{
  "num_hidden_layers": 9,
  "hidden_size": 448,
  "num_attention_heads": 7,
  "num_key_value_heads": 7,
  "head_dim": 64,
  "intermediate_size": 448,
  "vocab_size": 2929,
  "hidden_act": "swiglu",
  "norm": "rmsnorm",
  "norm_place": "pre",
  "norm_eps": 1e-05,
  "positions": "rope",
  "rope_theta": 500000.0,
  "rope_fraction": 0.25,
  "qk_norm": false,
  "attn_scale": 0.125,
  "bias": "all",
  "tie_word_embeddings": false,
  "parallel_block": false,
  "init": "normal",
  "init_std_qkv": 0.0218,
  "init_std_o": 0.0218,
  "init_std_up": 0.0218,
  "init_std_down": 0.0,
  "optimizer": "ademamix",
  "learning_rate": 0.000236,
  "beta1": 0.9,
  "weight_decay": 0.55,
  "lr_head": 0.00786,
  "max_grad_norm": 1.0,
  "warmup_steps": 233,
  "schedule": "wsd",
  "decay_fraction": 1.0,
  "decay_shape": "linear",
  "final_lr_fraction": 0.1,
  "batch_tokens": 32768,
  "max_seq_len": 1024,
  "doc_mask": true,
  "train_tokens": 236300000,
  "max_steps": 7212,
  "dataset": "wikipedia_en"
}
MLP neurons of a small language model. Each row is named by its layer, matrix (gate and up: input weights) and neuron, and shows model dimensions 192-287. Each number is 50 + 15 x the weight over its row's rms, rounded and kept within 0 to 99. A neuron's up and down rows have the sign that makes its largest values positive.
After each neuron's rows, "fires on" lists the tokens most often at its 100 highest values on Wikipedia text that the model never trained on.

L2.gate143:63 74 51 49 20 80 57 77 32 23 64 52 50 82 57 64 41 62 62 72 48 26 57 34 47 69 36 43 40 51 48 59 67 35 48 40 42 74 44 38 63 65 86 50 59 41 54 55 58 44 23 73 27 45 39 60 67 66 42 42 00 34 53 51 51 40 61 60 44 48 46 40 49 12 21 34 56 46 50 39 49 59 59 39 69 59 63 36 27 37 48 43 69 56 39 48
L2.up143:63 52 53 32 42 52 52 73 50 29 65 49 54 90 39 47 49 63 33 63 70 46 76 43 51 56 41 49 65 81 36 56 32 28 69 30 45 59 79 37 39 44 76 57 60 39 52 51 51 35 63 66 43 65 52 49 67 87 50 42 48 37 62 37 49 52 61 83 49 57 42 63 54 23 42 66 53 32 42 56 44 22 47 48 41 64 40 69 72 47 72 66 62 45 46 32
fires on: " four", " $", " Air", "velop", " round", " 9"

L2.gate96:50 56 52 57 72 25 50 45 40 22 06 40 52 23 31 66 53 48 48 33 43 66 54 36 36 25 56 57 54 70 76 58 56 70 56 38 53 54 59 69 60 61 39 69 20 55 56 38 48 80 40 68 46 40 51 37 50 80 58 37 54 47 75 51 62 59 37 47 31 48 48 58 59 62 43 49 22 49 60 29 55 46 61 30 61 30 62 58 46 53 50 30 20 42 35 56
L2.up96:71 16 47 49 40 17 44 67 58 53 41 54 60 52 25 76 28 45 56 61 48 72 10 41 29 59 58 43 62 22 51 51 25 56 74 30 49 39 76 53 44 28 50 81 46 68 32 37 34 55 56 48 52 29 34 42 27 51 46 75 45 37 73 23 59 39 58 34 69 56 51 39 46 75 70 37 47 62 75 57 36 41 64 47 63 60 28 55 53 53 36 48 58 38 49 50
fires on: ":", "ia", "ice", "ino", "att"

L3.gate203:57 46 46 67 60 45 13 52 51 60 68 59 29 63 28 44 56 25 46 49 44 00 47 71 73 60 67 59 53 42 41 51 53 47 30 75 47 55 62 63 45 53 50 43 43 11 35 38 15 60 39 37 63 48 36 48 35 16 24 41 51 42 70 60 66 58 33 52 67 39 67 59 39 16 38 27 51 54 60 33 54 85 58 45 63 40 53 47 42 65 22 38 61 60 30 48
L3.up203:46 31 54 28 59 49 39 41 72 61 83 57 65 56 43 65 38 70 39 43 66 23 19 58 51 54 59 50 48 45 40 41 54 34 23 60 53 29 65 43 44 08 81 57 64 57 44 38 38 28 58 30 47 54 46 35 90 46 49 69 45 37 84 54 71 66 55 53 61 17 66 46 50 37 40 42 54 46 64 60 54 67 47 44 26 56 56 44 56 36 23 60 60 34 48 52
fires on: " ch", " Gen", " Ch", " l", " it", " art"

L3.gate352:35 65 11 59 30 56 16 59 26 11 35 69 40 19 44 48 39 43 56 51 85 43 62 16 37 36 41 34 54 44 71 53 46 70 42 64 50 48 39 40 49 60 49 42 22 62 47 56 50 18 53 62 53 42 51 47 48 66 62 48 47 34 57 43 50 62 58 45 60 43 73 62 27 42 55 46 57 45 48 46 70 56 48 31 40 45 56 57 68 71 48 35 39 40 42 51
L3.up352:50 78 19 53 51 64 16 63 42 16 48 73 28 51 34 35 54 45 26 41 70 46 65 49 26 56 50 34 62 42 73 40 60 49 26 32 67 40 45 15 34 81 58 46 50 46 56 25 68 35 88 47 59 46 42 60 44 35 75 58 59 45 28 38 58 58 40 40 44 11 50 43 16 35 57 66 55 21 53 34 57 41 37 41 28 59 54 56 28 34 76 47 55 58 32 39
fires on: ".", "-", "í", "j", "id", "w"

L3.gate1:58 63 50 27 55 58 43 32 67 43 50 29 53 43 67 63 35 56 51 67 52 43 35 40 42 44 55 65 39 49 38 87 63 57 61 77 22 49 71 61 59 48 23 56 52 27 30 38 32 51 65 68 55 30 43 44 65 70 54 65 75 60 52 51 54 04 61 35 63 69 77 35 65 40 46 74 40 91 53 52 29 27 48 57 91 46 57 42 51 61 31 57 33 48 50 52
L3.up1:58 73 52 61 62 53 48 49 44 83 27 17 35 61 69 43 12 62 41 57 50 57 49 47 61 31 27 53 48 56 34 55 37 42 45 79 40 18 41 53 38 60 53 66 46 39 24 20 56 54 39 40 35 40 41 56 40 64 24 54 56 59 50 50 72 03 65 46 14 81 49 56 34 55 61 44 47 76 64 44 77 41 63 55 52 49 58 53 45 66 53 65 60 37 53 62
fires on: " after", "am", " following", "ic", " After", " with"

L3.gate165:55 87 61 55 41 70 42 40 74 40 48 44 47 66 40 66 54 63 45 65 24 54 41 40 65 46 38 48 35 55 41 58 79 27 52 96 64 45 63 51 69 60 32 24 61 54 48 49 55 72 67 26 44 45 42 59 75 31 70 38 53 50 39 66 67 34 59 44 50 38 61 67 58 33 37 50 63 42 44 48 82 59 52 67 60 62 68 43 39 60 44 33 70 59 53 43
L3.up165:57 38 47 45 26 33 93 64 63 63 63 45 47 28 66 57 43 32 33 56 42 69 28 37 62 45 49 71 66 43 29 47 43 35 73 53 23 48 84 46 20 47 43 68 24 44 57 42 61 44 58 65 40 14 33 40 37 52 19 45 71 71 46 53 51 37 68 30 41 70 71 32 80 53 60 31 29 43 49 44 56 54 49 43 68 30 53 27 50 56 90 44 36 85 35 78
fires on: "ia", " Japan", "a", "ar", "er", " United"

L2.gate345:36 44 42 66 14 99 59 30 61 43 69 34 49 42 44 47 42 69 51 67 24 47 79 56 44 62 54 65 57 60 58 67 37 51 67 88 39 60 58 44 59 56 57 49 56 63 30 28 46 40 56 40 48 41 48 29 22 48 55 68 70 43 20 60 65 42 23 52 56 54 37 45 65 37 52 45 26 68 40 24 77 57 30 45 26 32 56 64 47 59 65 44 61 85 59 43
L2.up345:34 32 14 54 44 66 58 46 62 45 74 00 51 74 49 34 39 61 37 46 42 61 67 55 48 59 49 70 52 50 64 45 70 55 62 53 62 51 60 29 58 65 65 52 50 57 54 22 48 71 89 36 32 58 44 34 49 48 69 72 57 46 43 53 51 23 42 39 39 61 36 54 81 62 70 57 37 65 50 47 61 55 44 24 30 28 45 95 42 48 63 37 72 68 48 25
fires on: "th", " World", "G", " G", "ab", " class"

L3.gate248:50 41 48 39 73 53 62 45 29 45 71 71 66 54 18 35 79 75 42 26 56 52 71 38 46 39 63 47 68 38 34 40 45 60 38 48 32 51 34 39 26 49 63 57 63 39 91 42 77 14 56 48 66 44 34 35 38 50 33 52 65 75 50 70 31 33 72 75 22 47 46 50 67 39 58 66 53 40 58 42 46 53 39 51 49 43 56 84 35 53 37 46 69 59 37 43
L3.up248:76 56 72 46 57 54 60 65 50 42 52 34 39 49 42 58 61 39 66 58 32 50 76 55 68 49 45 50 46 79 45 47 71 63 52 50 51 70 63 64 63 61 99 40 72 57 38 59 38 61 42 44 44 30 52 65 43 47 59 36 72 58 22 70 44 44 78 31 54 66 54 56 62 27 75 30 43 56 63 63 58 42 30 29 40 30 48 38 59 54 44 66 53 43 48 61
fires on: "2", "ong", "ty", "eral", "ple"

L2.gate98:59 55 61 48 27 58 73 42 68 36 52 36 48 38 43 26 47 52 54 66 63 48 46 12 45 70 24 47 24 70 55 55 49 56 76 27 60 47 56 34 59 65 50 55 53 67 52 63 53 67 57 56 56 45 58 57 37 56 37 52 28 56 70 37 56 25 43 44 59 74 56 48 61 70 67 38 49 73 40 24 50 70 79 81 42 30 26 42 60 38 42 38 64 76 16 44
L2.up98:29 33 29 45 38 56 78 47 43 39 41 50 48 48 48 22 46 61 35 62 51 68 66 53 61 44 34 39 56 42 49 46 51 30 43 46 52 21 38 12 67 53 57 67 46 38 50 33 64 48 52 37 59 61 60 64 50 53 36 40 26 59 54 50 58 30 61 57 46 29 45 43 75 62 57 44 63 50 41 59 49 55 48 56 29 70 37 60 58 32 33 53 70 68 33 18
fires on: " Mad", " France", " Mex", " Que", " Victor", " Brazil"

L3.gate162:58 56 81 45 74 61 50 36 60 55 71 38 27 43 59 34 54 45 56 68 46 66 32 60 40 77 15 58 60 34 61 42 27 36 60 58 61 62 56 48 36 49 51 23 79 39 40 26 40 23 54 93 36 47 50 26 50 46 42 49 34 66 28 44 61 68 39 46 55 53 60 64 21 60 26 79 42 47 58 66 70 52 72 37 47 41 40 34 54 44 24 51 28 42 46 53
L3.up162:93 54 27 56 71 60 39 76 55 67 28 53 38 50 46 47 65 36 49 70 58 62 61 83 32 53 42 65 47 51 60 67 55 58 53 69 37 21 65 56 38 49 67 35 50 44 66 18 29 58 52 41 46 64 33 67 47 76 59 57 59 19 33 37 93 54 54 51 47 62 60 58 45 72 28 34 53 51 42 53 40 38 33 33 59 13 46 68 34 49 45 79 48 70 58 59
fires on: "o", "m", "r", "n", "p"

L3.gate299:59 45 37 59 47 48 41 48 56 46 66 64 53 45 71 66 56 50 56 61 53 36 63 22 49 48 77 51 45 54 18 75 54 41 39 35 39 65 59 62 52 52 60 41 44 50 57 25 15 65 26 67 57 44 49 72 48 56 47 52 79 48 53 67 55 27 26 48 47 32 33 59 69 60 67 48 45 31 57 50 22 68 41 87 47 77 26 57 44 47 23 66 40 66 53 51
L3.up299:68 47 21 35 35 53 57 51 65 63 73 51 89 30 42 53 36 70 67 67 48 35 47 51 45 49 62 61 45 67 39 52 61 39 56 52 44 47 55 50 39 58 48 44 39 16 68 22 55 38 64 46 41 35 65 77 51 73 57 63 69 34 42 56 57 44 37 72 38 36 30 50 95 49 82 81 54 27 23 64 13 53 18 45 23 44 57 63 37 49 34 81 78 67 39 43
fires on: "or", "al", "h", " or", "er", " Candidate"

L2.gate368:53 34 37 62 37 47 54 21 61 40 19 47 35 51 69 42 47 30 51 50 49 63 81 23 78 20 29 46 50 19 40 43 49 60 44 55 57 55 47 71 54 55 78 65 63 61 72 31 53 55 67 73 47 92 17 43 50 62 31 56 71 69 43 50 42 44 74 32 23 81 34 75 59 50 68 65 61 32 47 35 53 74 55 42 35 63 40 48 67 44 57 42 62 72 39 36
L2.up368:20 43 42 51 14 43 60 32 54 36 61 45 33 54 48 36 37 41 38 50 26 74 69 50 45 35 64 57 51 30 40 49 47 42 65 49 61 55 44 63 48 44 59 59 51 38 79 33 72 64 38 35 37 88 43 12 74 63 58 80 64 57 56 26 51 39 84 39 48 58 45 56 59 50 55 78 31 57 35 68 47 34 54 44 28 30 44 44 55 40 62 66 69 48 48 24
fires on: " One", "|---|---|---|---|", "duced", "|---|---|---|---|---|---|", "iginal", " used"

L3.gate404:62 35 48 80 77 52 54 49 58 38 38 69 45 62 79 55 63 49 31 69 15 75 54 58 30 70 22 48 62 50 44 73 36 42 50 65 55 44 69 52 36 59 36 41 52 66 39 48 48 64 50 65 62 71 26 57 46 38 44 52 33 43 40 53 50 52 25 56 53 42 62 33 09 43 38 30 42 53 41 42 44 37 80 65 92 18 34 47 29 44 38 54 48 42 49 62
L3.up404:68 33 47 77 47 52 58 44 64 52 48 44 22 61 90 33 44 40 38 60 49 95 52 70 56 18 33 75 58 55 45 62 50 73 57 77 44 37 82 59 35 34 42 69 62 69 48 42 54 56 51 50 56 73 58 29 67 84 34 51 55 30 55 42 71 59 66 55 45 46 50 55 49 69 58 25 46 47 69 46 19 48 55 43 64 51 45 54 73 61 52 47 57 52 51 53
fires on: "id", "ol", "ile", "es", "uc", "ud"

L2.gate146:56 47 43 55 48 56 53 34 53 39 62 78 57 55 30 63 30 81 44 71 49 34 65 66 31 59 55 69 35 09 78 19 63 77 46 33 28 31 47 63 45 26 31 40 62 41 63 25 54 68 29 24 51 46 52 25 65 37 64 46 35 25 51 37 49 54 38 50 32 41 39 53 57 30 45 52 40 52 70 75 37 28 54 42 25 71 47 55 30 36 32 69 73 28 49 27
L2.up146:80 51 63 50 00 59 60 38 27 50 68 49 57 50 49 37 45 34 60 45 59 50 36 61 65 30 70 47 42 81 50 46 34 68 38 77 35 47 55 99 63 55 43 38 39 34 48 25 82 78 06 35 46 81 53 35 57 26 31 35 45 45 33 45 43 27 56 63 58 52 43 54 44 44 67 46 44 47 86 28 49 52 50 66 48 71 67 45 49 62 58 75 57 57 34 38
fires on: " Ab", " Comm", " led", "d", "ay", " pres"

L3.gate344:36 46 48 68 55 54 73 16 49 29 94 64 46 67 46 67 23 43 51 73 44 36 35 34 40 67 64 69 37 24 30 58 62 20 53 66 33 33 71 51 35 72 18 47 57 34 39 69 32 57 43 47 57 20 69 62 54 25 33 31 71 47 49 63 57 47 52 51 59 39 43 85 46 60 57 46 60 40 57 54 46 69 36 69 62 34 35 70 88 61 61 75 63 29 22 48
L3.up344:36 31 28 41 60 46 63 13 64 36 67 35 76 54 49 55 36 64 31 41 73 46 57 20 43 52 71 46 66 37 39 33 72 48 53 50 40 35 74 37 32 61 56 86 64 47 40 53 53 50 59 38 51 44 61 49 53 39 43 82 61 64 63 51 53 50 69 49 46 32 25 69 69 42 78 75 34 40 35 72 42 61 39 67 41 64 36 61 61 40 42 53 71 31 48 27
fires on: " cl", " life", " feat", " record", " need", " Date"

L3.gate196:65 72 52 48 28 35 41 38 50 36 52 67 43 64 61 49 53 37 68 55 52 38 58 69 66 51 71 48 38 44 82 45 70 59 18 43 27 77 62 62 59 15 38 74 54 44 73 61 62 57 77 66 69 85 46 42 61 59 47 54 59 56 53 60 26 74 17 56 60 42 63 73 39 33 25 63 57 43 23 71 51 59 62 31 66 46 46 45 62 59 14 55 56 67 63 56
L3.up196:46 38 66 54 52 42 51 48 49 41 57 41 68 47 30 51 61 61 49 64 56 20 63 34 81 66 36 58 48 46 43 45 32 40 35 21 57 70 50 40 80 47 99 66 68 30 42 80 96 33 37 45 39 61 79 73 42 69 40 38 50 90 46 58 48 61 57 69 50 37 67 67 50 67 42 35 28 50 42 52 64 52 73 53 12 60 57 43 47 60 59 43 32 56 69 42
fires on: "ative", "ost", "v", "ine", "born", "all"

L3.gate51:63 59 67 59 35 72 74 46 38 63 54 27 46 46 42 62 57 47 48 83 85 55 37 48 46 64 35 36 49 71 80 62 65 16 69 43 18 31 67 43 48 58 38 38 56 67 63 68 23 63 38 56 59 57 51 62 36 41 43 37 55 34 47 75 17 53 56 55 44 60 54 49 67 66 65 48 47 39 86 65 35 60 49 41 49 99 61 38 69 46 29 66 65 53 24 52
L3.up51:71 57 51 75 31 58 83 37 71 78 68 39 41 35 70 45 66 53 28 50 63 58 43 73 99 30 40 30 47 48 59 45 55 51 86 50 63 55 69 49 34 48 17 45 44 75 34 63 52 75 51 21 66 38 46 60 36 32 49 51 52 52 10 56 54 42 46 41 63 56 44 40 72 68 55 36 41 86 48 52 36 42 79 28 28 64 53 71 48 48 54 35 31 54 35 21
fires on: "a", " b", ":", "an", "ia"

L2.gate172:35 48 53 63 84 50 29 47 65 37 67 52 51 55 30 19 66 70 43 48 46 46 51 32 62 44 56 43 44 31 50 52 32 61 65 42 34 60 82 39 50 35 52 67 50 75 65 46 37 46 84 67 30 50 30 79 87 44 45 35 26 49 43 43 57 30 56 31 54 27 36 55 56 60 61 83 51 43 86 72 74 42 52 37 41 69 29 70 45 36 33 54 59 43 43 58
L2.up172:73 33 25 43 46 66 65 40 48 39 65 51 45 65 69 50 08 68 52 53 69 49 53 52 38 76 56 74 63 61 60 69 72 58 55 38 60 61 62 39 11 48 53 46 65 12 49 46 47 59 59 48 61 57 43 25 50 72 73 89 53 29 72 43 51 75 77 59 43 49 41 36 59 61 46 62 36 50 52 59 19 27 39 48 30 66 47 65 38 25 66 58 66 23 59 50
fires on: " fact", "oman", " Miss", " Wh", "kn", "irl"

L3.gate58:61 75 63 65 82 45 45 60 86 28 40 66 39 60 51 63 25 36 67 11 43 45 39 49 48 46 66 57 41 59 67 44 47 59 62 79 41 41 66 48 61 24 30 59 35 34 61 42 61 55 48 45 58 45 23 55 68 57 42 53 31 20 43 40 74 48 53 43 28 54 51 47 33 21 29 37 64 49 47 59 79 64 88 34 47 32 42 46 59 88 39 62 48 41 49 48
L3.up58:90 30 54 56 39 49 40 61 73 47 42 62 47 54 55 50 45 62 61 47 39 46 46 56 43 50 18 51 31 39 47 56 36 61 29 55 62 53 59 46 53 54 46 39 30 51 29 47 49 33 35 45 53 27 28 77 65 44 50 35 53 61 49 57 56 37 34 33 16 26 52 51 28 66 39 44 68 36 52 40 45 64 64 37 41 22 52 40 61 88 57 60 27 51 24 65
fires on: " the", " P", " Public", " for", "SP"

L2.gate93:65 56 39 67 51 91 72 88 61 30 22 49 53 65 40 76 44 44 53 35 38 39 47 79 70 64 35 64 47 51 42 59 55 35 36 48 37 56 56 52 66 61 51 00 36 64 48 14 28 31 53 56 59 21 56 51 36 50 47 53 71 50 43 37 54 48 53 58 56 33 45 51 30 32 29 25 42 39 38 44 58 60 42 65 42 77 22 32 68 66 46 49 60 51 42 76
L2.up93:43 53 44 48 55 53 75 36 59 47 35 32 72 50 58 59 48 70 53 50 60 55 67 73 71 59 29 71 54 61 50 49 60 47 59 57 30 30 69 47 32 53 54 19 39 41 59 06 33 36 90 47 56 12 65 55 50 54 52 64 62 79 54 50 23 40 66 51 26 76 66 51 31 56 48 40 52 58 43 67 45 58 52 65 24 78 46 45 61 51 82 59 64 48 50 83
fires on: "or", "ind", "ison", "iel"

L3.gate345:43 56 52 56 44 60 32 47 53 68 42 68 42 61 44 61 51 49 38 46 24 20 45 22 33 29 38 59 40 41 51 34 49 59 33 36 85 47 23 50 67 67 78 54 72 62 45 77 39 73 25 37 48 49 61 42 48 41 35 00 68 51 57 40 52 46 38 46 53 36 43 69 62 63 44 27 23 52 52 57 52 65 41 46 45 69 65 41 54 36 62 53 65 37 74 50
L3.up345:46 48 45 43 34 38 35 27 20 53 53 36 35 38 45 64 59 44 44 57 40 35 31 54 31 48 39 74 55 48 55 77 40 51 43 50 38 40 23 35 46 52 65 45 44 64 32 56 68 41 50 55 40 68 49 14 04 63 43 65 55 26 44 44 38 94 50 67 42 67 58 55 15 22 34 42 52 30 60 55 42 73 52 33 70 33 72 45 37 56 55 46 54 47 60 71
fires on: "el", "se", ";", "h", " ", "ist"

L2.gate58:59 64 37 16 62 49 64 61 56 74 52 50 61 44 53 65 30 62 48 66 39 62 48 35 26 62 27 71 40 47 53 54 73 32 44 35 42 41 42 53 19 43 73 78 54 48 25 50 57 58 56 17 35 47 48 40 56 59 36 45 48 10 54 58 62 55 49 45 38 48 38 63 81 61 66 64 27 37 46 47 37 62 33 45 33 72 46 56 56 52 74 56 46 60 72 69
L2.up58:74 86 39 57 68 35 63 54 53 73 46 39 62 43 37 49 52 46 50 74 38 38 32 63 46 34 29 41 32 57 51 89 66 66 35 79 59 53 52 75 43 41 22 60 47 17 36 36 50 79 52 49 81 27 53 80 75 34 41 55 99 46 53 77 45 41 25 52 29 51 22 48 67 55 76 42 40 72 47 43 34 46 43 56 66 55 78 34 68 56 55 75 33 47 67 80
fires on: " Cup", " Championship", " Company", "ice", " arch", "h"

L2.gate314:56 55 40 69 56 65 64 39 69 26 99 46 54 40 62 40 50 71 54 24 66 69 63 50 71 59 56 58 43 65 45 76 44 49 50 46 55 54 44 48 62 21 63 56 59 41 51 49 61 47 50 27 53 64 48 49 65 38 82 36 49 52 54 58 57 34 80 33 37 74 48 41 54 40 76 26 47 71 66 50 47 66 53 41 33 31 58 73 26 74 73 78 55 53 34 23
L2.up314:16 46 76 41 51 44 44 44 32 35 71 34 26 49 27 48 55 53 62 54 41 51 50 45 32 80 42 72 46 42 25 49 46 33 33 47 70 72 43 62 57 64 54 61 43 30 43 51 53 51 25 38 85 92 69 65 46 22 48 62 10 55 49 73 41 56 28 40 60 52 55 41 69 51 47 31 48 21 53 39 43 45 57 57 47 70 34 63 46 35 67 89 43 51 52 74
fires on: ")", "act", " Sc", "r", "at"

L3.gate131:40 61 60 62 47 50 57 65 34 69 45 43 60 63 60 60 63 46 58 57 55 40 48 51 46 20 35 29 36 37 44 47 55 56 60 36 59 64 64 77 71 66 78 45 52 35 41 44 51 60 49 55 74 77 55 61 28 49 55 50 38 68 46 49 33 53 28 65 32 55 74 44 40 69 76 66 63 73 41 54 56 42 55 55 63 53 77 33 69 51 38 33 37 62 54 62
L3.up131:44 67 51 57 44 15 65 54 57 71 44 51 68 45 48 54 30 52 36 45 65 71 55 60 60 23 16 27 56 43 47 36 50 68 52 33 35 68 62 60 57 52 84 78 49 59 46 53 59 66 76 51 64 51 66 77 46 53 78 74 61 58 64 44 48 53 42 64 39 41 66 47 57 80 70 61 45 87 82 69 49 40 44 53 37 71 66 49 52 39 47 46 71 26 46 75
fires on: " March", "s", "es", "le", " January", " August"

L2.gate168:44 39 60 56 76 40 34 64 45 45 58 70 44 57 36 80 60 44 55 48 53 58 33 53 57 43 31 34 68 37 40 39 64 38 41 56 46 42 61 44 38 65 45 56 53 58 57 58 28 25 46 66 58 40 52 62 52 59 45 57 68 62 73 49 43 63 33 42 49 41 55 42 55 60 30 60 53 06 57 40 55 36 64 45 26 76 56 58 39 26 24 37 54 51 54 47
L2.up168:60 60 33 44 45 71 33 61 65 67 41 40 34 36 61 45 74 36 53 54 40 61 18 63 43 45 50 70 43 56 43 53 46 53 52 63 54 51 65 38 55 67 53 43 65 39 48 60 53 41 60 63 60 85 71 48 60 63 74 42 60 26 42 13 46 65 14 47 48 13 51 45 29 44 46 62 53 33 67 41 33 48 45 18 41 59 44 43 54 64 61 42 73 66 47 55
fires on: "."

L2.gate395:53 38 51 19 57 38 60 34 55 71 57 63 63 92 55 62 49 43 43 55 40 35 84 29 35 55 32 65 65 27 36 43 72 15 62 50 64 54 60 19 54 48 60 70 60 55 58 60 63 50 58 23 44 62 40 57 66 30 50 60 35 69 95 32 46 53 94 38 55 32 58 48 68 61 34 93 45 59 37 34 40 70 45 34 43 64 46 65 71 09 30 40 75 59 56 42
L2.up395:67 47 44 62 28 56 51 51 51 47 30 39 39 47 58 58 50 14 51 51 14 40 45 39 49 56 39 46 41 59 64 74 45 28 68 80 62 52 38 67 92 47 49 44 46 53 51 78 55 77 00 33 68 57 55 44 25 28 47 32 53 41 51 41 55 58 46 49 31 45 63 68 61 26 38 45 44 46 58 54 70 51 51 43 28 59 84 55 55 72 74 30 28 50 34 53
fires on: "ization", " music", " Labour", " red", " German"

L3.gate185:33 50 36 25 81 64 46 29 55 62 36 68 65 46 29 66 66 40 45 61 21 63 33 52 40 67 85 40 55 53 53 62 34 22 77 67 05 56 71 28 66 34 44 49 60 44 59 68 74 63 69 41 38 34 38 56 67 51 44 73 51 02 54 77 73 53 24 54 35 71 35 61 52 47 55 76 57 35 58 52 39 49 43 37 40 60 65 71 63 44 44 70 78 54 34 71
L3.up185:52 31 57 49 41 04 40 56 48 60 67 25 45 55 57 69 45 48 43 35 47 55 47 54 69 39 32 59 70 39 19 55 32 68 42 60 74 46 60 43 43 50 76 74 42 88 34 59 59 80 45 33 43 56 62 52 38 52 40 92 46 53 61 50 63 55 68 42 66 38 42 23 53 34 68 44 44 43 38 35 36 26 50 31 59 41 41 29 70 72 54 63 34 31 59 55
fires on: "ight", "ies", "ile", "ust", "atter", "ic"

L2.gate384:16 64 68 47 45 66 26 43 57 56 68 70 48 64 46 53 99 45 67 54 53 53 46 33 16 26 56 54 36 42 35 40 73 62 67 47 27 54 45 30 45 66 46 59 48 83 64 56 61 48 46 45 62 33 42 31 33 47 56 49 27 37 28 80 40 41 59 68 38 35 18 83 40 30 55 73 72 36 79 37 79 40 53 32 61 62 84 22 58 42 66 48 41 51 44 71
L2.up384:57 50 35 51 69 56 29 40 57 46 55 74 56 33 32 52 76 35 50 45 75 94 44 64 48 24 67 42 44 40 52 14 51 79 71 35 28 38 34 39 39 50 62 62 40 46 59 36 53 56 59 20 49 41 63 56 43 72 52 80 58 54 49 53 64 31 54 52 75 52 45 68 36 41 50 51 42 55 46 68 57 00 38 62 35 61 73 44 47 47 58 64 55 31 62 67
fires on: "20", "s", "lands", "ts", "es", "as"

L3.gate94:50 52 38 73 58 36 57 56 29 46 33 59 54 58 09 45 57 63 80 74 53 23 44 22 46 49 42 57 20 54 30 46 43 59 58 69 51 41 44 51 48 85 33 47 33 32 56 70 20 71 21 51 60 44 20 22 39 40 61 51 40 39 50 48 69 59 24 59 62 52 29 74 42 67 38 50 80 15 56 29 73 59 49 81 57 76 56 58 61 47 33 55 23 59 37 52
L3.up94:51 40 43 66 68 29 37 43 53 42 41 65 66 49 20 54 50 73 48 44 58 44 68 40 56 59 57 67 49 63 49 45 48 63 69 34 43 38 50 41 37 65 54 83 42 39 77 65 14 58 47 40 48 39 43 21 27 73 63 64 57 52 61 53 80 59 43 60 49 29 34 66 56 65 34 60 58 22 44 39 45 76 22 63 35 61 67 75 50 17 58 73 57 55 65 42
fires on: "er", "as", " head", " fact", " 13", "ance"

L3.gate385:24 69 49 43 60 36 52 23 63 56 65 62 79 71 52 13 33 32 45 43 40 83 52 61 60 63 27 64 30 14 41 34 47 58 57 58 41 23 80 68 40 55 67 61 46 32 54 41 65 70 51 41 37 58 29 62 49 42 86 58 50 35 67 44 36 36 74 60 46 39 30 57 58 51 55 63 45 42 36 51 48 37 33 31 36 90 50 42 51 47 86 42 57 49 48 35
L3.up385:55 70 60 56 50 62 76 25 32 52 74 50 58 59 65 67 73 55 63 53 37 56 51 59 52 41 56 42 37 28 41 33 53 75 49 59 22 56 74 69 56 80 55 32 67 50 64 39 66 62 46 47 45 65 57 94 50 32 42 17 58 45 24 56 44 34 48 68 14 41 56 53 63 73 53 44 34 45 51 61 51 32 54 44 49 40 26 55 45 67 74 39 38 44 52 49
fires on: "ame", "ement", " Votes", " following", " DF", " relations"

L2.gate339:47 62 33 65 64 54 52 44 35 57 74 58 55 44 44 54 64 48 64 63 39 41 42 37 35 38 78 44 30 60 58 66 36 29 23 43 76 59 47 43 80 57 70 42 52 41 62 45 33 56 46 86 59 24 54 64 78 43 51 10 49 84 44 46 32 88 36 81 40 53 67 62 34 40 38 33 46 05 63 74 61 53 32 49 59 32 69 57 42 45 31 28 23 58 45 59
L2.up339:51 47 39 35 56 44 41 43 56 51 67 44 68 54 58 49 37 58 35 74 45 42 27 31 51 27 54 30 65 47 60 51 28 47 33 28 62 42 46 15 86 40 63 46 44 30 43 45 44 54 52 88 42 44 72 44 61 48 47 34 61 74 38 61 31 59 41 67 57 48 65 73 74 44 31 46 40 08 64 60 53 43 14 36 22 64 59 72 56 41 61 51 33 60 51 26
fires on: " arch", " Arch", " a", "ource", "a", " area"

L3.gate438:55 42 45 53 46 52 62 44 54 45 58 87 58 70 59 50 62 50 60 50 54 48 94 27 53 38 60 40 42 19 62 57 50 34 43 44 49 65 42 62 68 44 48 34 41 37 67 67 30 30 54 79 70 43 12 71 34 29 66 18 76 49 52 56 45 01 49 72 53 27 56 34 64 42 75 68 49 50 61 82 50 45 54 51 55 43 56 72 43 75 34 30 46 33 47 26
L3.up438:64 56 42 26 23 53 62 54 72 60 27 55 70 45 48 64 64 70 33 50 57 46 98 21 54 63 43 68 39 36 62 26 35 40 20 46 64 48 42 27 63 38 45 60 51 60 51 68 41 37 78 43 33 49 53 75 69 57 19 40 77 73 42 61 36 08 52 59 54 59 28 45 81 55 48 82 56 61 33 62 44 46 12 35 25 43 53 65 36 42 42 16 56 42 73 25
fires on: " -", " /", " II", ".", " In", " as"